python train.py --num_hidden_layers=12 --init_std_up=0.0215 --lr_head=0.00198 --decay_fraction=0.66 --decay_shape="linear"
MLP neurons of a small language model. Each row is named by its layer, matrix (down: output weights) and neuron, and shows model dimensions 320-575. Each number is 500 + 40 x the weight over its row's rms, rounded and kept within 0 to 999. Numbers have three digits each. A neuron's up and down rows have the sign that makes its largest values positive.
Before each neuron's rows, "raises" lists the tokens whose logits its output raises most directly, leaving later layers aside.

raises: " along", " like", " together", " including", " such"
L9.down659:454500513505457460577491501483480490505506500505435512510502568538521502508463493429520472523475507495505496520552469531472438504502475467525489489496432508531479427525464507504482409484565481451541531535463532529500517468526511461510438629494501463474516479519544481541453475500502494548544391456533445466473508454432540543503513479514522503406546522519479453413431455503526524469541487579515504436501550527485560520550570552557575438448553509542481485498506508493515504480508461544536496597577514561447577470479498498470460590520491556508517425495492534445478519441556472467478528515502438437500465456486469503484468513525529541477466494467468535482491517445593454504489542456515587547469440559557489476551458499459464461539586531543549471447513482483479536518444500

raises: "or", "ness", "ory", "g", "ors"
L7.down1373:539457524492507508538455483493525476501554491531521491417515507507494517512549454564534537537486494451499481543461470500525494519536529539509522557472575430518547461402467488448496535485532509454483494493529519509438503437499505480483520398476519532480494485464513545469501485521503492480498483531563451530466467470470427486441448557463448519535512485480481534471555499412423576484419520500486496524517478458523533480564523454466521545542438510545556499442502501543463462411512600514485483477497486536535465526484476439494472495473492473512503505531464490471585486552429469604449538496394427544535481455545450523494492561529437432585510470429518553547450455484498458531486490512466519510452499513488446466550515548463410450500442551500445495455502500456550479571452502

raises: " died", " retired", " himself", " father", " son"
L7.down1395:440455591533472479479639498545435495477502535441575551496431526602518514539586471505451503524468501565553485457496557509522473570501461450457498549552489464559525508477541427525467587570572474485559525481548526500523503517411518556504451533554555528505461467490445591520475519504547545502477443559439507479462507441537487500555529537496479454497516459451466534479484494531477509503473590483525457457461487512436464471555499480531581519494435474503441557498500542483500458471475520505433499564464535507491574519513542454479515465480513491497448467480468464540472456535494527523493506533504503451473474535485506558472480489524589500476481493487588468502500516474503527488546480488549520556498498579478507506453442484519502467441449486540434507510540439509457465442498498

raises: " \"", " single", " album", " “", " cl"
L9.down820:527481542446501489540475456491479574503413512444518539522484434515552521511532476516582542511394548535525476485551523551423516467522478531510528523551531458461529549464456493587545492454458495510496540483493503605521459446527516499484494588460553440539552469530592541489511476532489509427481538476512472465567458521493522567583483444514501469502603559463549501548531507486500513467554483591487527462557534449529521540497505529452413497503385524467470531441488505526499493529501404516527594497512412550513456501542454460523471500547576573512519488512544473459508482511460509499556498557433529514515506486484422543472525610489490565506481475575479432508522541469515500493512491490514431483540532501463468544522504493543521501469492539502488544516488491524513498484501486

raises: "tor", "equ", "ble", "ry", "ries"
L9.down938:504469488534421500551470502472476499473519567476565546543478455434446496489529456515502479540522500550531512488466466516431511454515554497415504452437487498501502491487535536472428501549468502519479451553519552521509513499467510517510583567502519480586483531557533478465559484531424505456481491500522457543473530498540538587479440548546547538467529517573483570508527539584373581478504501544529459539478462532506516436483519491445508459488519589433429483463566564494510524438464557528502529473521527447500498532465652487443514480465438580521541560538513458526526523468488468533533532506507546549533480412530482523499459463564548487459505452471564525455445500517551543515480550533552528508470478483462513471544483552464535568543467508403501461539545527516516516562516496

raises: "nce", "ry", "nt", "ries", "til"
L9.down1868:511500580539489521518488549511459531528530419488514546482460435573426454464481514517531558492519499514488527511493571507513475450522528557487444454460502477434458494523461560421573531533447504563490492518462464526489494464568432489456521435518543455531490541513487505494511582513510557445468508463507498500485441515500482513458449559500528565438507515482474481505410506522444472445545533514504522506453546480518438518553528531496526522504564497494448518543544508505435566625561575510466524464448512483524471460551515536480475447527452496568615511545555546574436564499502486395519598491514503531481486414561485483426531547434522517454548481507500548489480470530523467459555436488486464539481490504484492516504477465414527434454527535499454510530555499478505462490456467

raises: " hours", "uses", "han", "ough", " days"
L9.down512:612574507462521481540494555451494440533482504547502506476551521482497522474568501472503423541453494533533493421486485454493475523519547517487506521607450473496527482577572480489533524531448484471454434538514479424416519470527488581550412451515540454483489499509516484476525527523533516526586538504535455533469473445481472517484435558527434514497506445520517515469522512495498505521441524418518475479420526489566512495540544542429461518573462491512509469510482496455517497505431471485483527514519503529494453531394524467515533463491492428488502524449398522546491468580549450511540521518496521487558512448532538489460505516551505535509475520513575528462506518561560548477468494444486498478430434452517490503478557581515401503486533480520500520492528547576531475549534547

raises: " have", " reign", " focus", " use", " continue"
L9.down852:518503436461522440511561470458485472491506586457458463515485568489505558460492538523474504430505476523507510507418453516529521443471542489496497441396475460511517498524540527515511494520460429498523528482498460525490433477493528493482618524544572418487496444539465494559515555499518494487466518503473500450503485470524474494381515504483488496476483513490521517536529512489516467403524477521519518423452528511432520505529541518534557452561537462475524517535495644532501518552417548506567453449500486508551515568577446469492532486491537459499535483423466521467522517535495504500536475525493546531472546539444488498544502468519519488441415492464487466480577518536481483522493513534542462467525471432489465463499541458514502441551521566496512586532506537498466512469445488

raises: " them", " its", " their", " many", " these"
L9.down2114:536595505466492516486503523463555536425552520469499494493408489538512473470513437545533498535479476456532590577514516604569501479543468489511513415541550442526497510540502516492487481537478445538443507461511439519534539467416495480350509648385531472485500510490601497505552487535445483487387501472498515505527472547557465519511511482583484502558534515492558443528543507518454509521478513482466465567475505510572513512462444497451526503492541415572506475490398431520467583498509511488514503524507506465418492485442518500550530492416392479540507484428512487488450510529465549498434443513514480463555505493530489569465543525544443482486430541491476456489435423483585509457472476461556455519459447500533446518515446467518495503538490499528561516497488524568584507510528534

raises: "ich", "ichi", "ju", "ih", "uz"
L7.down389:530504469469472466486537474532452517564475448475441480475662532451530579476482477521456428556476521573532507480464450562486531485546550434490524451490486510488495500486519535530462537549449450410525540498486509557472464511445473465520439432502551443371472549550539548497544528471577447453502510490507481522477521483513509589557530450501468472527513409461498497502391545554507406478464440454430521510601498461465520457547541545520494496556574485501508438464493524563520493539479508444591459479508497519510464494467470483393480475565588552431595509450555568543473443530478456431452432446507442474539496516516492531454536521491517528528527494537553539531448454513539485523480527560432520475557458471487459496469535478556502577547490550542552508510514440494550584467478435

raises: " some", " each", " many", " these", " its"
L9.down1812:494483495463496493444511458496477562467483547544549469502471515568578491468489484547451537525519490513510462511494482577487493469438484443535506459441484562460510511465486524499514463497532491543508599459458414516467535521525516520472559507484441410470501542522568530493515503507526501484500468491524549494527517502489514516425406534523505472513427435462527486438489415528415546503492495571495437575475492524530483467487438426499572550541490390472499552409432530479490471498540543533531498483460494488503480464499391527494429449533461495480509465502488507501510547466468524500500447555539513472526457531471543522565497484510505471492516429523445440538471562423526504533476518475552470486531471475522562539542587433494508527474505533530515482541429520501468434470488472

raises: " No", "op", " 4th", " 3rd", " third"
L9.down2091:470430452525545466466553425508586529547546497458491478482507463438568518512432482548555539425493510510505496505554511490451555521465517504497460582515519455456510462494533522504539530412536516491470488531538516433500502549419469458551438478481501552519523477550531441533388535489517431563530491471514456444394535469432470429542505550492542534587540498478571449491458458482475453482481499517515452476522478477555409467538530473484519504542509514577498446502497489477488521556455543490509454507489530472549513446416516487467515532457529477447463492537463543468526502474450487510461420456576470504473527432482519508518503494510430453540516457520516497566525520517497439462503530479573544447503524509509472467461498523553380505517451462465496532461568563545533450492490487

raises: " Street", " Avenue", " Place", " Av", " Square"
L9.down253:518518501637471519490516479574509495554495514538456472496467436598471439462527542525529470486510550522425572463505515517492453531491483508504473462566497465525477448446588522506528463453511474483517526465542511494469509482510501551516508521479453505573526498512487486525443423478516498526560464494482469508564507553549529470522411476521531545448501532483496451491421526489519549450472465448488475493482531451592552462536555501498507473484538470444455530529505487588517480482592540452571514493505521506490485526508483503486586517539494471485449424465465580508516450604512524525465478547478548525525501417435484552482468501516484419562524473435452480472483526539562480450492517523485538545472548479547550490442490578529384570476487553470500522528493478517518521448540522

raises: "act", "unda", "uel", "res", "re"
L9.down716:540491419464539556562535459542538538532501478546506493452468484455519489481531407476507509493501562508457557450546525517432478462411475481511525493479560560534433488525439552477526489530443526447410527466519544450519463528524463507504507457496505490521527531487473510534492641533438518443460474468538440531537511514548428532551522541474500512508527503478526503425530577485506541503484511546495490524517480456544509461434447470439556534462467574532478496525511436454530569555560506470491502558502494480571561567497547430525501444475485592499473492540579507512440554503468501545496500464463443538505489551431444494428483448478512481480510521515461469458561479451522564497496443507522554530452533442441528545469565572496478512506455421495463506516514510575474514557520566

raises: "te", "ont", "anta", "tes", "rid"
L7.down1357:475484489515506467458482514556445450453428524466517489467549506523466486538459478505410471441424495472476499465516448515515580522489501489454504525535506534491489494593476505545478491540555556554507542528460520515509527532472472463451425512505537508543535457554496437450422529502517479468400502446537529531471480449507488510523509548417436562456422444519522513427463484538523501561546514473549477410437491523547514464505536500473465457515557471446474463430539521505598489463439548513442500464484493519530506527483456537509525526590480489481508495487498437550425487472514478490539529419470535484492544511503537592506527460498527402537468514503480536545531523468501506533454514424508450465540508456547436491555418522490462515422516485464526422488411501460539553518508537

raises: " in", " In", "iga", " inc", "unk"
L9.down426:583528520522411506532423556535490445413482527495530525496528411411479529459503495509492475489461382505543548509443490512455420501512489496504517490482470450517525482446475574491411408561465461418472523458514492528551436524426505479535545385430431577522503504477446547509482464482512561513471508519448574522575500583440489523527499585502544543544467587492537511438525439482473508555475461513509521513498583446513474506502544511433496512474504507533484446536507500553495459472499507531497492541493523542527484549570452492448481474466451491560468456481447471493499495498554455423572512564532528522491500470484420437492550502519488534513491431477476531530450530508543573579495494534462489501447473490553459475507486506518536485469550487578451551530517526520366503496467529

raises: " that", " they", " instead", " there", " he"
L9.down734:575459458434427463501558553432538432497498519495520455486463462439521527509474471517494553453487529500526552524494565528524499546448497526449481433488528518484496496447453455544447516464567537491548544471514462486475436533602523465524503413488434411400491512446530486483544481481523507414471532477552552464555527517546500477428481535470456506455473468548504538547591480426505559550517556488482542504526582458510511547494459466465556488497540432526502507554511553441539493466470464442495498512467461581551443494481515520463517493479417518440531449481423568485461490537557477428495525476533522499512508477551493544465537522452465508481522505494446476465474511460431476452476479471507467522488373521508497535475544477503472415489453512520589499442492503515472550504496507

raises: "bl", "bles", "ble", "ç", " matter"
L9.down859:438480486553466429482483475520568525468466437480505542459505469496437451489521452514486455534479476426450520510503526470506540478550473477446512540551505525532548466532465462502553462506460478560453547508565558509459463492466511480537515469461439559502505443504495433467511571524438475461562562521509525526487487533585479556491521532434522508481478518508426458487498545543525509483566472556454486486469409496461550505478495514541444515526519437477555519529529493481507554487499504532495528484508547493421490452593479578485503502464507510536557498470550516486477416544452476453546529443511545436477502465527514516478423481449571546534503498489482514501490504528452539424564470550421539571504493419517476489489565455420567468480509513536453512543536528494484509500450491

raises: " into", " through", " in", " directly", " by"
L9.down1547:568482501491523537454461522535480487471458533472537526455487526550503545464441554494532466491529526437523414511545479474547458586498503450463505533500433546531567514446493520521484558477466519499498558434451476513557461502473511490561530457569548512451480568408467425492513443484493519500502469448521459546461469480552501559518535464557503517516480465437505475560501536528508477493529534464554477548523596508471506515454437494660497518497455462495441463516512491481491478440511539523554538465499506574524440532558469542476492466534475572577481544494446506518506529451510556444464507494438539535454517522513450513418507529482456478454534475525527472513477509471479486493445516522472524539466525505510429479560485561543486507573576517503536474514529509546478482457558489

raises: "rac", "r", "rm", "og", "rig"
L7.down911:501456541493531467450550471514523502545472512567552564497404490461473534531536417494476443500446545520505552544487524584515460479547561469505505493500496501554522505477432559486466485479458547494522567494464508531485475554527477499557456512527415466422538524544468501566460478543418471508480526508573498497582527515547500456501511494477521493532469500529495529472514485528579506563485511509516429580494550455447487471477463462512526471455530447544499569471621472498501592518532533449607438491554553471492579509542518491480533565500472517490467491501506546459489503428469537581510514523526446458545503496479545446515510483425481502503541397504424500475498425589574473513437561547453514487483537502446437523516462487504487486486451537529470445475512440488541510451535511

raises: "l", "lic", "li", "lia", "lo"
L7.down1958:504435539555558623578514517501478537575487534481525512542502584468457516545464516515544504500484557523537568492516475537542493499500450527478514503517541552509477489482476492469480492496522516503471495476524498497538468499469536424541501419518446414471451444427524485474467570479573606509463485570497442539506497509518440460508429488462488525491519456493472495525474478539420548443526566474563445500528457505504574505550498509427532495487514407468502451489491461418486517566574506533504555545519560508502448482540470550526502405484498452525523507538527514498486499456443516511486478376527484459516445565465423498454455506443483522450486520510475517519510490488476482549444500506473567460439508522554517465456534479496461489430565462465562504523552505532466570557498474

raises: " this", " these", " whether", " issues", " possible"
L7.down138:552577511502449533508522468441478525495538458456464502540515503509529458438526495475500521527509482442562528470459549608540493457506574500485347527519491481523532521548454547497444510516569484540469439524489472555566540549509525607547479550466486472496432463525494468486435513433427488515440443482532502465568506473538463520505437451532493553522511530482486534519490446549529516531498513480494487504494553565518449549487424432506568511418473467524496527550454513535480517470535476495565587480489538514545518471498553479479445517498529514503456454443515454537534548554553524524415461500472493560550464488495530518454496528523479492493510509562525407521554525503525467491474540429509524510531457562556475508536502474512477559422525490485482504459518518486549431519508477

raises: " it", " there", " they", " she", " these"
L7.down949:520466452465498510425456480468511448490454515579524414479477503462554522475474440482437604471539499518497530523484483541531524548475512522532485454508414524546474499482481535497496536453435492552476470510538483487510504436479471576496490504444495507442485555490464523490523509474452480433487543571487562428529418542511455509535455492495461508463558475507468398524519452525536492525519484487534483525558483600490538536544479319520470524527522516496527508505492468548551489385508472462427501501496531441527471500469496497488505472519460509499598502438521568539531507502443517534462436479465519503469465511526528475543429525498424530472477425478471545507475540501524524455456479547549454480510481466521482535496490555476491443497573447501516475563489555492512524502517387

raises: " be", " continue", " get", " have", " operate"
L7.down241:495496502510495464513575518557522462463479463407514523501459531497429515514519491572506533450482510565559464507475497495528466433487447521413470487484424518453564474512532501504513480473475492447563494470552477476473475459545457492441530528457587462476527474470486520553446557417478505534547540445513518546465501467466506500493498500506546488471430519475517513439570389548533463458427409522532503480524540400428528464563553578532538459497546566478483484468493583473444513546499458521568480495529461510493513497500556530494574560482601553528499453463564463492457488497492517447495530491475562517432528463447517508522460510483464517411545528467510433495511436474463482526539457572465515469537413528456534458542479580558470496456545518544582487478567495529527560464454532

raises: "room", "ib", "gn", "amb", "reg"
L9.down1434:506571425513456408466509515509465440536503525520524454425435552456510500501491472474438480547462434531455608468549524506509433535569540516450475446406465534508509446544502491511532527508448459536515517460510507439506461439483474502518488393566481424423621518515541505538485539512529463464476498473448527460481448463523545503462486507524494447526530513545543501527492492536541483451539451491495552466557540473536534479512536486477497510539477528587381452504486478466567510487535483540492501440454485492496545431427464507468614574551534522533495450491572492523476501505447479484462512535451454535504525479524554477461504423484434429450511481570559521518478467444476514511527483483454539497473489516485453579510480513508478522475502526493451550465474509502489451510465531

raises: " it", " them", " themselves", " her", " these"
L9.down414:449557547557547461557443558515451425499532491536470489486468463456519558462497476515483510517466510569457523467563517588516502506439483497450520453432417475479487513467494536526564507483513558511502495476490400446565509501438494527469511543510447453459469501546504544497501413453547569527454540534455480448470524529486471499501528485460488526483548585452559566481628518483470600529516554599522577539456458660545466479482554510458465523423548454545479524526502499558504509504497556529480523521498555503504514484478530517448502505535465493566565543489509524574429513493449465529519481475474396516473552488450567494486591505488392508525514526527485471503508521516472500506484493517500484520517468534579447516482467487456442510424443553540544493499532510462526460452470552

raises: " they", " he", " she", " it", " you"
L7.down1371:521493416485458574553479583472555448473503577469453514446493480478508479528486538486438507494476503570514499526484553475475477527422495519485402492467504541430385570527492578504539521518479397502467419466525499475505432525605514532526473472487469343464565469504483526540544434503489510461549536489555464444531483529528492453492484502408508475477528512458410489539511453517570454543478536515540530508544523529439506437505512471520527533533485536532498482492501522527450504471519482477432524463561489467528540490585556470512557526568511470479516464451499499487429514530490517511465473455442524485456477489406550466507525516464513535470498499455453488463534536477486511489554444557526464532504491490580495484502436497518552469488462508507541512479486531449581525517480441

raises: " 1960s", " 1980s", " late", " mid", " 20th"
L9.down1758:497528507540577516548574528505430507516443439507559495493461445460486543441525478422490468485486477562529560547484496431521570544553442588488536515510432470473485460500409520459436520527518481490407529535537450517468451473557524466481465429467404515508471433554511545509474506488553439565487477442429522535515515482531508537501514440475539462485462551518501450480559518480536479460487425501487489427583486529489462533513472542508470479462521567507485509552477500486492449381565578501579532438503468461459476504524544486506473462533499443464444541440551453505451495476425482488540577511509478536438484471530467476507488528491543495546533478432523461472407481520477445530486555444517548486522462512484497490488467515513516516495517525418495525486496475477522516501517464

raises: "ti", "ability", "able", "tor", "rio"
L7.down2025:523542510523457442495462522518567515512453444496541461482434462476458517513527462423579553462503473474535494526434579555472620533528514511479542506525499515494497509438495430487536554490458442529561521480493552447481475479433481541519545416474457522491482488458561507465436479505507541419529509536549431514462465447507404502492455557512463528456431470481472514583448502538524525530467514451525525557477462523537564499497461529532475499495507583489500495523519532496442450490541552469510542449414565574464547523558499452471493602472421550454462524488436578553426488514521552612473493504535485541479526538502419441475524579504525605575519472538506484534530554546443468546497476456473512520439502530555450523464528512481443508533536520492437493533523448456523515562480534

raises: "eed", "ult", "ault", "ens", "kins"
L9.down964:482508514518475552438406465551532470431529524544464589574438420517465526530490476524555535503485514489521502534522535449483535465458525495542441500457508457497513514534534515522554461471556543496493501421504475463468501456454503490489505539495510542495470471517500493476537532449497517389460480550540530549540504547444489439498482530515499489481522507508432532434563573521536428386434468542536506547470530484547429467467490546469488559522501465471499435500451460437502517590488525498508473478436474524507458514496456476496480463509444484517497549463509497507561451513429548549511536534516486466469532479513443473479485487539517451515437550490544406515526459510429560548528522515456556489527451493500480475494485501543475483479489443546493414518453533486497487547514528

raises: " such", " like", " featuring", " including", " supporting"
L7.down346:504477523516543439497532514492444449494551481561463487536482458462438536530491515460524519487480474509500485479500574490491525470480529558542421508478467514457494558471492547572504545502503481457507466464469507491556479416496454457519439522547538538481509528527507488514473490495568478475440532460530534533471415546531593486468486520437550550535444468546490507441464528482569500506462524567490455397522546471516511496508519572544531523455467492446440478507465602490506541430463466455487546563501514504529544525539495533479462529429483478531499467472521484530487510490493472435541519572470521479498537523539473429473502501437459473563486523582521511451510533457515452500508495455500503438496496583458464503456446476452533566542535519490463471535648472457489521501423524

raises: "able", "ably", "t", "ily", "ability"
L9.down786:473543503531477473464549545537488564555554488550417466530473566505509454509487482488445538478544550478464464421541511488528527516531506372462570506450463504468467450487495467497496527533499477492522543613481563441499508547500502483516519483494482451435472517522553489469467465486436557507489513504466518506511522467519399507539561476517496494517419521527448435488496555565501461498568454558502551552457509426516486516507435494492519531505454511499511554556487493560436510590465561525518481472473450499544558498459533540522463502534497509486474503512473582517472472473583423523545564475540505495512447536489437454470505532520536493490451519496512419544567503494477444400516530525484465492471550485524519501511451506482550455500506527449514523506510430541485556465497498

raises: "ining", "bles", "ble", "din", "chin"
L9.down2318:487570514511479441427438528446507580560456475496494508470519487489440541523534524450566460474519491598520447420464500475560453413469424446441506557538500480470467424516507465443539445486493478483490517552504609531438454452488479420483505518522492494493503541524542540603512543436592469486508483527485490590515489491583493524562532494411477484477541431525495521482535527507488453505507466484515411514463479464542486537591480506534437554502517486490513549477504531502512513539521498518522509479532396504485510517510517482497466555568583478469523513502498459467511455444485516469499424487501503507439570581439481525505460502529526569514508517520491534523476504545418581516585497532503484490516445532502435563553517467497488467502533476532514526486547464481455492453520521

raises: "eli", "as", "ci", "right", "ali"
L9.down367:532473527517528510584456520532553498470476479584478535396435552462484501508494452535481478475485502527522496493592479548524564530474457495537450480500508434520499485507488514514504526478442487419503527467511526429524444458489497504474509484564494534489467478632512532522520505473502514479448484561528537467528511537520523505528543477497503468483490512497543487456536490507480470594578545454529515485542452471543455467503487523568547468465476551501504550451513469539499509525427499499458479551561557457517493525517540464451478512462543462464445520511496524533456489474533523445437510499461520549445509451508514520552520465484466497530558497535472520450521507548505492476469452475569522481427514548480484466409535550543562490462426495510549555477487511461507458456580521

raises: " −", " +", " N", "  ", "%"
L7.down616:466521556492488480531526515482456466446506487508524484475430526466440527474504476513499504495570584533487502495530436518553497476523487516470586495449551457480445455464513436494455477522514560479551498572479531452517549535485455586519479471496584531617521545489508469526474499545517498515505505509540509527555533537541514509423469510517457538503506517454471542497458425484479521554542501480497490416536485382528446503537582501502468542530501441525439460526437532576522472374531555458505467447524479556515462549394467478456493507611486502505533491471494497492556507530500439477483462502526551488525510446468452523423512451493427590489618502496476503507526498471494502557454455505505462432482420437539505532530444489481542525545489491538442526615535471462468500528457505

raises: " Minister", " Ministry", "et", "ism", " Secretary"
L9.down529:504512457549536515518436520440531546481484412460543497536435443454508548490539583517511501515546502455547550458534517462505541523589496457457484512485550500513488545479451502500514436537475476543473468489473525485491513505432523419537480448513506568521532507457556516550455466498457536519476593470501544489474503451536560533512514431564497572486479566495480529503500507459448536513526466423534491490520497498461530566497513494497451446504426559563544502516549472526581444563451559507519519526481553520480519507504548468488510456449505496509517456515497486508523497528502500515519442510521499519483570452477516515514521506567515536474481508527567606505513503479516623473505552464570509489464510534463578547498491540451556544476524485500543497541512450519529542541534509

raises: "je", "any", "ica", "no", "ca"
L9.down888:506477538460512475480562532498450519471515439501524459558522479373500499477563532481525525455526409539533509508511426513503513554464483495501482489489516535516551509458474584519529512519510566432477498438543503478511507495388422520517510520466520506480546601513439495466561546446532489541528507455468432474479428544417468526425498437491503484550563435504509472484484491534534496497497464515389528466458507565507459541465510525486453537478477572515481518449528437460485534556479523522540507427484465422527516506456426452494535534436495532549593492557545534557540483496448465433508508422511531451544532493545539580473453585555518450508541524440452503475547501541485509547541516496489495524489513485481487490544480561510492431565488460454572503504529456381560523617576423

raises: " include", " were", " are", " have", " continue"
L9.down1399:540552439501509472531531504500517460443591521477459483527489516494526460570459558490434484473457441471481526488500578470491450464468500473513450538472489556454501522501434500466483476555557453525489526507445535567510480468461511493525489489497517520514526554485480456462511485535525479459437495464462472561484403469463571434509518492468503505421468496512552498476581518429533457460577531499460490308465526502488475491501505542461535467466531503537513464482460486513549487526469523531502505546503445457571578489426509441559518496548551545519490463464521561487555498534481466478524529527449434592485582522445473502562481496452481473420473540478599571499422502427446510483521491523485550455579461472441506497466469533507513505541516520525585456492581469447514588425472482

raises: " county", " state", " State", " US", " U"
L9.down1784:484501442495543497486454608545443485467498439416483516481461538521529498462490509514514510450496519565503567499568502488469492556452558439510441498529446520529430539535495496490509528506477523472542533516548488444523559527447454527442489540470489555547575471509555465458448518451512510469548519406501529471517559558520456550498447548449567510472515509507523444483449514524494459491428401526505505481552463605482568438535478534469503549516462559466494500409577413525408488447498482502485464438480516469537520447518502546437546508520440483505429465500485473506479415473518495515487505560510467622556460468463457493485531483547478454504594531421452515434456492506522554469502580498502485474564560463526549497516498483416475449528438500509508515552529525487490507560507462

raises: " I", "ly", " don", "’", " we"
L9.down848:531500479421505572499541510459535477523525590452481510424542525542504461518503546438512547496567498468471513454415483590495548498464468484445496513484542515512408519592436451498425537516542517488472473514484527492589451497461472463486584494475514527502409463549436495491488533482541481488455542499456537437517559474504572551502508534481458552513454517493509495506516443522499487530412489435540508596491506486508586525462559464440483581485550420434507461538515485485491583503523512456475526451455583523445439495492482506516471544474498445438484485578465534512530454484607428492428524497556452585470494564470496498452509501491526532512491564455513498521559505517465419500528509501491530477612467534568531460479452542560485524436518540529461494538486495498477449504554427

raises: " hold", "maker", " designer", " professor", "ke"
L9.down1682:450531528494533466514477512485520424506496438477553449514451509453473477469542465447510446496570506528523507481519461504522559535469439551444489484495462475499471430498548525525519496529502477448511495588459506397505471546440495529458499462503422510487524496467538485576502513476503499559493537469460597490445509420466536458506454508494553527490493554550488468572463532532442491527527487426482507589456557524517472569518512446547542475518410527515478489420530375547482450534439459458486463500499397485487482471476458402500531524551558527484487441546536540566514597430473439467527475512467546500506415560523512493460486548468514561507605421502569501528493486475528503510450560471458451503476511524510587488509536501527569550472522493485453519510475515473548504537451518

raises: " large", " small", " quickly", " many", " long"
L7.down472:446434531512541464531545474532476482534484438544481525525508457469471485440513558451567451549563461556530520563470581491500498473509468488553569453507439506561538475471523536578434577519510571498471504421444497484508449504516536477506559474563491478485571559462528509527484542446384443527502569401483540445550502499553472482500608542554549493433564501519465495557481465477469480470511488437541493512476527516491537553500496538499495543428461492491467516453488533487608564537543455463549507560523553456511489536490484547507485481492465516478506421492453502472456528515504494496509467467456553526556438584476539494474467460473522423494545526438461458472507484573475469518548549491552557555457447527558513495507536533479530473528525514605474444543504482445572481520519483

raises: "s", "ea", "d", "ds", "ed"
L7.down1434:537571474492469522501482467537517449456496477461474525501498583534530506448509496546461527486502537456488565501525521489409535488510531517510515473491521459500468479481536469442469541454447474448444544439441437474444495489478490474499544443473463556588530491519495442489540482436520528543513483498542454498598472523487509546466532481477551446512496463533520468480536487468526514473517530459495550572503506465570535464383461475431541455462501520483537537506451491557460553501499506374456496525447511497479432514506494501508507543439471481494515556526551465504510514580511504566430543481466479503516473449522484527477442534573498506497438417507496502610463402529488526456564509530529526617509443535437500571480444503530519507495476554514469498508546464537504511462464575

raises: " together", " alongside", " for", " along", " at"
L9.down1017:478508437480542489537498528541476492524474523482547474535438522527520538527503462516464501511450532471430451491558563544474459508513491488530479521467523438486497476518407472530456520527520452591527551502461474497445542595546437502557465487522503466468579514478524520476452478463523543576553457478518469486508511510516434528588549543513495548389488522513593565483517449463490439470509537613525457505532543482515587477517527513516521480511508456543450548568500470466502456449509446528581535538535506440484448494417550422487452452509487572476521455560533467523529552456546511539511537609426540485455455528540476504497527485483542497481488541532503492488527463459528497473471519509487520471528468518503520497472496501499504535449501492515491522475464517504481469553503511

raises: "art", "hel", "oint", "ache", "hr"
L7.down735:581505518451506516448474589479502475449527572573487468476470471499520525512415497508415419374494465574576482462447507541489531560521459620435486531505499552520517529495581502505459498461531490424522484490455505544521607520490558554601496492500462492557471474481457534488474485572549491481482530480534477551488487563485479484416452485407619534557542481439537469549504550458597482467466567501522525500474465505466513543526457530508424538519517531515491489500482509531480524538530545524518494552543503487525635486437490520480423551478522436561471490478467481536506442504573508429520475493445557417573524435545479511545543485490532491497501473451519474497449515462484483479460483442535489470459468445525504471497552497486518524562519520473469507472500556542450434478462515

raises: " becoming", " see", " taking", " being", " creating"
L7.down2037:546450490530506561538541498505521560506533463536494511537467459517538568526554466519471511452503536534510559514545540561541458473497530535425462483505496462456530473518496510489505507511431492475525491456481486563513512531470465480455505584452533453445486559475497522544522489540476478450466558457545458455493513533507477469539491491601562463523506484546489509528541417500531471474528510534461446495544494503493504533512499495512573454547488508455534515442477578476475529542504509529518444465465571480517498480503526564501512530513444429494507500428519519530455539494529451464485544570558485495501480505384484490520491489513492473495453503519505513486414456482435507446537469576498518470406450518421533441495512485611439471506479502563484398492475587491471542436539497

raises: " while", " there", " rather", " would", " could"
L9.down1631:472545492521539494498518518553516495591453552505468521496464481464519517523552454521489579528506549510510544492428461522559487404501593536411518581511541426423488563471557444471487473497492503583464515473454487514416505469454489476497459573520416403558506561561487502436468465607466504491459538503488429507555526491489479399494495552515469508512476433505532500453493510551526526517454538519544496536561552502500467542549464571446503488524405472502453431507482476474443561473461494491539538560478515558423435520425466544466466566506443557554554493596540565495502472568513505469535506527538552468598504514521537497470514500457477406555459516509507522505460417525497493504479443493486506539498430473492424533496480447479532483534517503436476440494454581517492496487481531